Weights of a small transformer language model.
Size: 11 layers, width 768, 12 heads of 64, MLP 3072 ReLU, 103M parameters.
Architecture: LayerNorm before each block, rotary positions, tied embeddings.
Training: a variant of Adam for these matrices, 1611M tokens, 6921 steps.
MLP neurons of a small language model. Each row is named by its layer, matrix (up: input weights) and neuron, and shows model dimensions 592-687. Each number is 50 + 10 x the weight over its row's rms, rounded and kept within 0 to 99.
A block is one neuron, or neurons of one layer that tend to fire together. After each block is what it responds to, as a language model described it from the Wikipedia text at the highest values.

L2.up416:58 54 58 39 50 62 58 39 50 62 43 49 48 55 61 26 52 47 60 63 51 70 35 44 60 46 27 35 34 50 61 51 50 37 72 54 57 59 35 53 55 50 39 49 48 33 42 37 27 53 46 52 36 64 71 26 32 61 47 40 59 37 38 51 62 52 39 68 46 48 49 40 49 52 34 49 37 57 51 44 61 53 55 36 61 39 54 45 46 35 47 66 55 47 58 48
L2.up829:45 71 48 58 48 48 29 42 51 47 35 44 62 46 48 54 54 32 46 26 62 47 59 35 53 40 58 49 47 65 57 48 58 42 57 61 44 50 56 63 33 42 30 54 36 45 37 59 41 47 49 61 40 36 57 54 44 64 30 35 55 35 46 59 38 55 61 57 44 44 40 42 57 57 47 46 48 26 63 56 63 46 51 45 54 69 59 55 46 27 60 58 47 35 47 66
L2.up1004:69 60 49 43 64 61 44 66 50 42 38 33 66 49 51 46 39 52 56 24 47 42 51 52 48 49 40 45 47 41 50 41 48 57 44 51 66 53 51 37 55 60 34 45 51 53 41 36 46 49 56 44 52 55 63 53 61 57 44 64 40 53 46 65 28 39 54 42 47 57 44 41 42 60 47 47 45 32 61 41 63 55 52 64 73 55 41 49 51 55 49 59 37 32 75 61
L2.up2928:54 63 42 40 49 57 49 59 45 53 44 34 58 72 53 57 56 44 46 15 59 59 48 47 54 50 51 65 34 38 75 47 39 52 43 36 58 49 44 41 56 52 44 48 48 41 49 48 22 37 44 35 47 45 62 47 49 58 32 46 30 57 50 68 30 61 47 64 46 53 52 62 46 59 43 41 55 58 46 54 44 39 51 60 83 49 49 42 51 44 40 50 31 29 74 48
Nouns naming a person's occupation or role, often after a nationality in biographical descriptions, such as painter, footballer, archaeologist, lawyer; weaker on other category nouns such as films, novels, kingdom.

L8.up12:51 56 49 53 51 68 48 66 47 52 50 49 65 49 44 46 47 39 28 41 49 59 70 41 46 43 50 35 50 71 56 66 62 53 48 40 56 48 66 62 53 58 39 58 57 54 52 54 78 22 41 51 34 48 41 29 62 59 34 47 45 36 54 54 35 59 51 46 55 51 31 59 56 59 64 42 48 57 37 44 44 38 43 63 51 45 25 46 33 62 46 53 38 63 47 60
L8.up118:54 48 57 47 55 50 73 52 49 45 56 56 46 41 40 48 45 61 44 51 42 37 47 47 58 43 63 53 54 59 34 59 62 50 64 29 46 53 48 61 49 54 51 74 48 37 59 31 46 73 56 39 46 39 42 34 41 72 67 27 30 38 46 45 61 55 37 54 50 56 40 62 40 43 41 36 45 58 60 29 54 46 38 50 33 54 54 44 46 48 52 65 31 42 31 60
L8.up674:50 68 42 51 60 53 57 51 50 54 45 46 57 49 58 39 49 47 37 46 42 42 61 41 61 57 36 60 39 53 39 56 48 47 69 44 34 50 47 54 45 63 72 43 56 44 62 43 66 58 42 51 42 56 52 49 43 65 53 49 62 51 59 52 39 57 64 50 74 43 54 44 45 63 37 48 42 45 59 44 44 41 51 72 43 43 44 53 45 51 43 62 53 54 61 54
L8.up890:42 70 47 59 59 74 56 70 61 61 58 45 44 38 47 52 36 47 62 53 50 42 39 40 59 63 50 50 51 49 58 53 75 49 58 53 62 64 45 41 52 60 55 60 50 44 74 48 55 49 63 63 49 61 59 43 49 27 61 51 51 39 48 36 54 47 45 53 64 42 60 51 46 64 42 38 69 64 38 30 47 52 53 49 42 47 65 48 59 47 28 58 41 67 55 68
L8.up1070:49 60 47 70 50 43 42 52 42 61 29 55 41 44 52 49 45 45 44 34 60 52 57 40 53 48 52 71 38 39 63 41 55 59 41 39 58 54 46 45 65 47 41 52 56 55 59 39 52 26 48 57 30 40 59 44 56 66 46 56 34 52 43 38 43 57 37 69 62 55 60 22 61 58 57 50 71 39 43 37 44 55 47 35 53 59 35 60 49 66 54 53 40 64 39 60
L8.up1524:68 40 55 52 52 42 51 53 51 57 53 42 45 51 52 56 31 49 37 45 42 48 51 47 48 43 46 61 55 48 55 68 62 59 46 49 53 55 42 31 48 66 61 61 50 32 69 45 51 49 54 64 37 56 48 49 56 64 53 49 66 39 56 58 51 68 43 60 64 55 26 40 41 48 49 43 52 67 46 34 43 58 49 73 40 66 47 31 60 55 72 54 54 75 50 45
L8.up2371:53 54 43 56 49 48 41 61 53 62 58 45 45 49 56 58 41 52 37 35 52 68 61 51 46 49 38 54 45 56 58 69 49 42 40 51 47 56 49 51 53 66 42 72 56 48 46 41 48 52 55 49 43 41 51 48 48 68 56 39 54 56 52 54 50 66 56 58 53 56 45 52 48 45 46 39 54 54 55 48 45 45 46 58 44 47 37 47 39 42 53 55 61 59 43 60
L8.up2812:46 57 30 36 48 66 55 38 44 68 57 45 47 47 62 52 41 61 34 31 54 46 52 55 49 47 31 51 45 51 44 32 59 28 64 44 49 51 44 43 64 54 57 61 54 34 47 49 54 54 56 50 54 46 54 39 50 65 46 58 46 67 64 37 43 50 52 58 61 50 47 50 54 62 45 47 42 49 57 49 60 38 36 66 23 45 43 40 56 40 48 50 28 69 46 66
Head nouns naming a role, occupation or kind in descriptions like "X is/was a …", e.g. disciple, founding member, coach, nephrologist, song.

L8.up704:49 46 44 54 69 51 56 60 38 44 63 45 36 62 67 67 39 40 43 42 40 45 46 69 56 59 45 59 48 56 40 34 70 47 54 47 52 71 63 53 46 52 37 49 39 36 68 44 53 47 60 56 55 38 47 62 56 61 45 58 44 45 67 57 49 57 41 44 42 40 53 38 54 41 62 55 39 51 58 52 52 43 56 53 25 55 51 60 56 41 56 59 39 54 47 67
L8.up728:38 58 42 54 42 55 43 44 42 45 44 47 55 53 58 52 48 48 56 48 41 52 55 65 63 48 45 45 46 48 40 49 63 75 50 33 47 50 61 48 65 62 60 38 59 48 71 49 38 71 52 50 56 39 45 49 41 44 37 65 48 49 65 47 35 52 54 36 58 64 52 75 45 59 60 51 30 38 59 29 54 53 58 66 42 34 54 62 44 47 44 60 38 40 41 58
L8.up949:62 45 44 70 46 45 47 61 41 51 43 45 50 63 52 54 53 41 49 46 40 63 56 58 60 51 46 69 58 49 55 52 59 52 57 28 44 81 53 42 53 38 42 60 34 51 58 53 56 42 45 47 48 70 51 60 53 55 65 43 47 50 59 46 51 46 50 59 57 40 38 44 70 40 43 49 52 29 51 44 37 39 51 64 23 50 64 60 53 56 65 54 37 44 51 68
L8.up1560:68 39 40 69 55 53 38 53 40 61 42 51 52 53 50 66 45 49 60 36 52 50 49 53 45 73 48 45 41 33 42 62 51 44 47 43 43 54 52 58 49 48 49 47 46 39 48 51 52 54 40 51 40 61 28 50 39 31 57 39 57 60 46 47 44 45 65 54 60 39 49 42 44 57 72 70 44 54 55 41 66 57 52 60 38 53 57 42 42 47 60 47 29 57 45 77
L8.up1741:44 54 49 75 51 65 47 60 40 57 54 50 51 36 40 45 49 57 44 48 28 37 63 46 62 58 57 49 47 56 59 48 72 45 55 43 41 57 56 52 54 48 64 48 49 34 47 59 46 49 45 49 63 41 49 68 51 54 65 59 50 52 43 61 36 65 53 43 75 46 43 53 52 59 68 49 53 50 53 64 44 58 56 84 44 35 53 37 65 40 54 61 56 49 51 40
L8.up2174:74 56 47 44 45 54 52 58 41 57 43 57 62 56 63 59 51 50 52 52 47 34 52 51 45 70 63 59 42 59 53 50 58 68 62 53 56 67 52 49 37 56 48 58 46 61 50 45 48 67 55 58 52 55 45 51 42 30 55 46 57 53 43 42 30 54 40 36 59 56 49 53 66 64 50 74 40 29 48 54 48 60 58 70 40 52 56 50 23 60 52 44 26 66 89 51
L8.up2547:41 55 47 48 51 32 53 69 74 54 40 45 25 49 41 76 36 43 64 39 45 44 58 50 55 54 55 65 55 44 71 60 65 69 41 44 40 50 54 51 53 54 59 48 45 44 51 46 41 40 57 40 54 35 44 32 42 46 55 47 60 37 61 54 39 49 59 56 58 44 47 43 48 38 45 69 65 54 33 72 44 57 45 63 43 62 53 59 43 40 52 56 57 36 51 52
L8.up2756:64 54 62 43 52 46 48 68 52 53 47 60 68 59 78 52 43 66 54 36 54 49 66 50 43 60 53 52 49 73 49 62 49 60 66 31 53 64 50 47 46 58 42 49 42 48 54 51 46 72 53 57 57 62 39 55 39 56 41 40 70 57 50 45 45 38 41 57 55 39 48 69 45 61 51 43 38 30 43 43 51 46 63 68 42 52 58 42 45 55 45 58 26 55 75 53
Final word-piece of multi-token proper names of people, places, parties or clubs, e.g. Grün-en, Kim Soo-chul, Celtic Park.

L2.up124:50 57 48 60 49 45 47 69 60 75 33 46 38 58 50 43 47 59 50 07 51 69 51 50 47 43 62 77 49 50 55 65 57 70 39 64 70 46 71 33 49 64 43 44 49 55 50 34 52 39 36 51 39 41 59 36 50 46 57 58 48 44 71 46 25 61 48 57 44 55 56 59 47 51 40 60 36 61 54 46 47 48 63 60 39 79 49 51 66 49 51 48 54 65 38 66
L2.up510:44 59 36 55 45 52 41 81 64 55 43 27 37 50 59 68 46 47 36 10 51 62 62 60 56 60 44 56 33 47 58 65 72 62 54 49 44 44 64 46 51 54 45 32 47 56 66 50 51 44 53 47 41 45 57 50 48 43 59 47 41 53 56 49 20 52 46 61 43 60 47 54 50 37 63 46 38 59 63 47 46 42 58 52 35 56 66 39 45 42 54 41 55 58 45 54
L2.up1228:33 48 45 41 69 47 39 57 72 48 42 48 33 46 69 59 46 53 39 29 33 68 40 45 46 45 47 55 53 31 57 63 57 52 57 55 35 52 52 59 53 43 44 35 43 59 63 55 62 51 50 35 56 43 40 57 39 45 50 41 36 40 66 56 24 48 45 48 37 48 59 54 59 32 60 47 49 44 47 47 40 34 46 67 27 65 65 48 56 51 50 46 56 48 59 57
L2.up1470:56 51 42 60 64 43 36 55 61 50 64 48 45 51 58 56 37 35 45 21 38 69 43 52 58 50 48 63 54 49 54 66 63 48 59 45 44 58 72 56 55 47 41 29 44 34 62 57 50 52 50 73 71 43 44 45 41 54 72 50 57 58 66 49 38 41 31 60 43 73 54 43 63 49 49 52 56 49 39 49 47 50 40 58 59 55 56 43 56 47 53 47 46 59 56 59
Inner or final subword pieces of rare multi-token words, mostly proper names and foreign or technical terms, e.g. Cassa-vet-es, Uruburu-ella, Plioce-ne.

L7.up344:68 89 54 42 57 63 48 42 46 58 30 76 60 47 54 58 55 26 70 41 69 65 51 61 58 51 45 46 49 46 66 47 48 61 48 39 65 67 53 46 64 55 49 49 47 46 46 43 46 51 71 50 57 55 61 47 61 29 56 50 32 47 57 48 53 60 48 50 46 38 51 52 42 57 40 39 57 42 51 46 47 50 46 50 43 48 43 67 52 38 45 61 51 72 69 67
L7.up458:35 55 51 55 41 46 37 56 54 50 45 51 56 52 33 59 46 64 59 32 44 72 55 53 63 59 40 58 41 44 51 58 53 56 48 52 61 45 63 61 44 46 51 34 66 56 50 46 45 38 59 40 42 41 52 43 63 33 42 45 40 52 56 54 18 37 38 46 61 62 57 37 53 75 60 52 51 65 56 19 27 56 57 56 46 45 61 59 63 47 42 65 60 54 59 53
Nouns for a person's role, occupation or kinship that come right before a name, e.g. analyst, pianist, aunt; also fragments inside personal names.

L7.up429:59 66 51 64 75 38 54 52 42 56 39 47 50 53 59 57 51 45 70 44 35 54 55 62 36 66 59 54 24 59 53 52 57 66 50 40 54 64 73 55 62 51 55 49 40 31 54 49 45 52 48 67 58 34 54 57 42 20 57 43 46 63 35 48 43 73 52 45 56 36 41 61 50 39 71 68 50 34 61 53 39 60 63 57 46 45 58 47 37 52 49 43 45 48 65 47
L7.up2721:65 59 40 65 62 58 43 65 37 55 46 55 51 57 56 63 44 61 58 40 42 56 54 53 37 64 72 63 20 64 63 64 52 70 43 58 46 53 51 66 67 65 38 45 48 27 55 52 40 56 48 51 44 38 51 64 53 34 48 44 45 64 57 42 27 63 48 53 47 47 54 51 52 32 71 77 57 30 52 56 36 69 62 60 51 43 48 69 29 60 56 46 48 43 60 55
Last token of a person's name, usually a surname, when a biography mentions them again as the sentence subject, e.g. Yunho, Kloss, Maynard.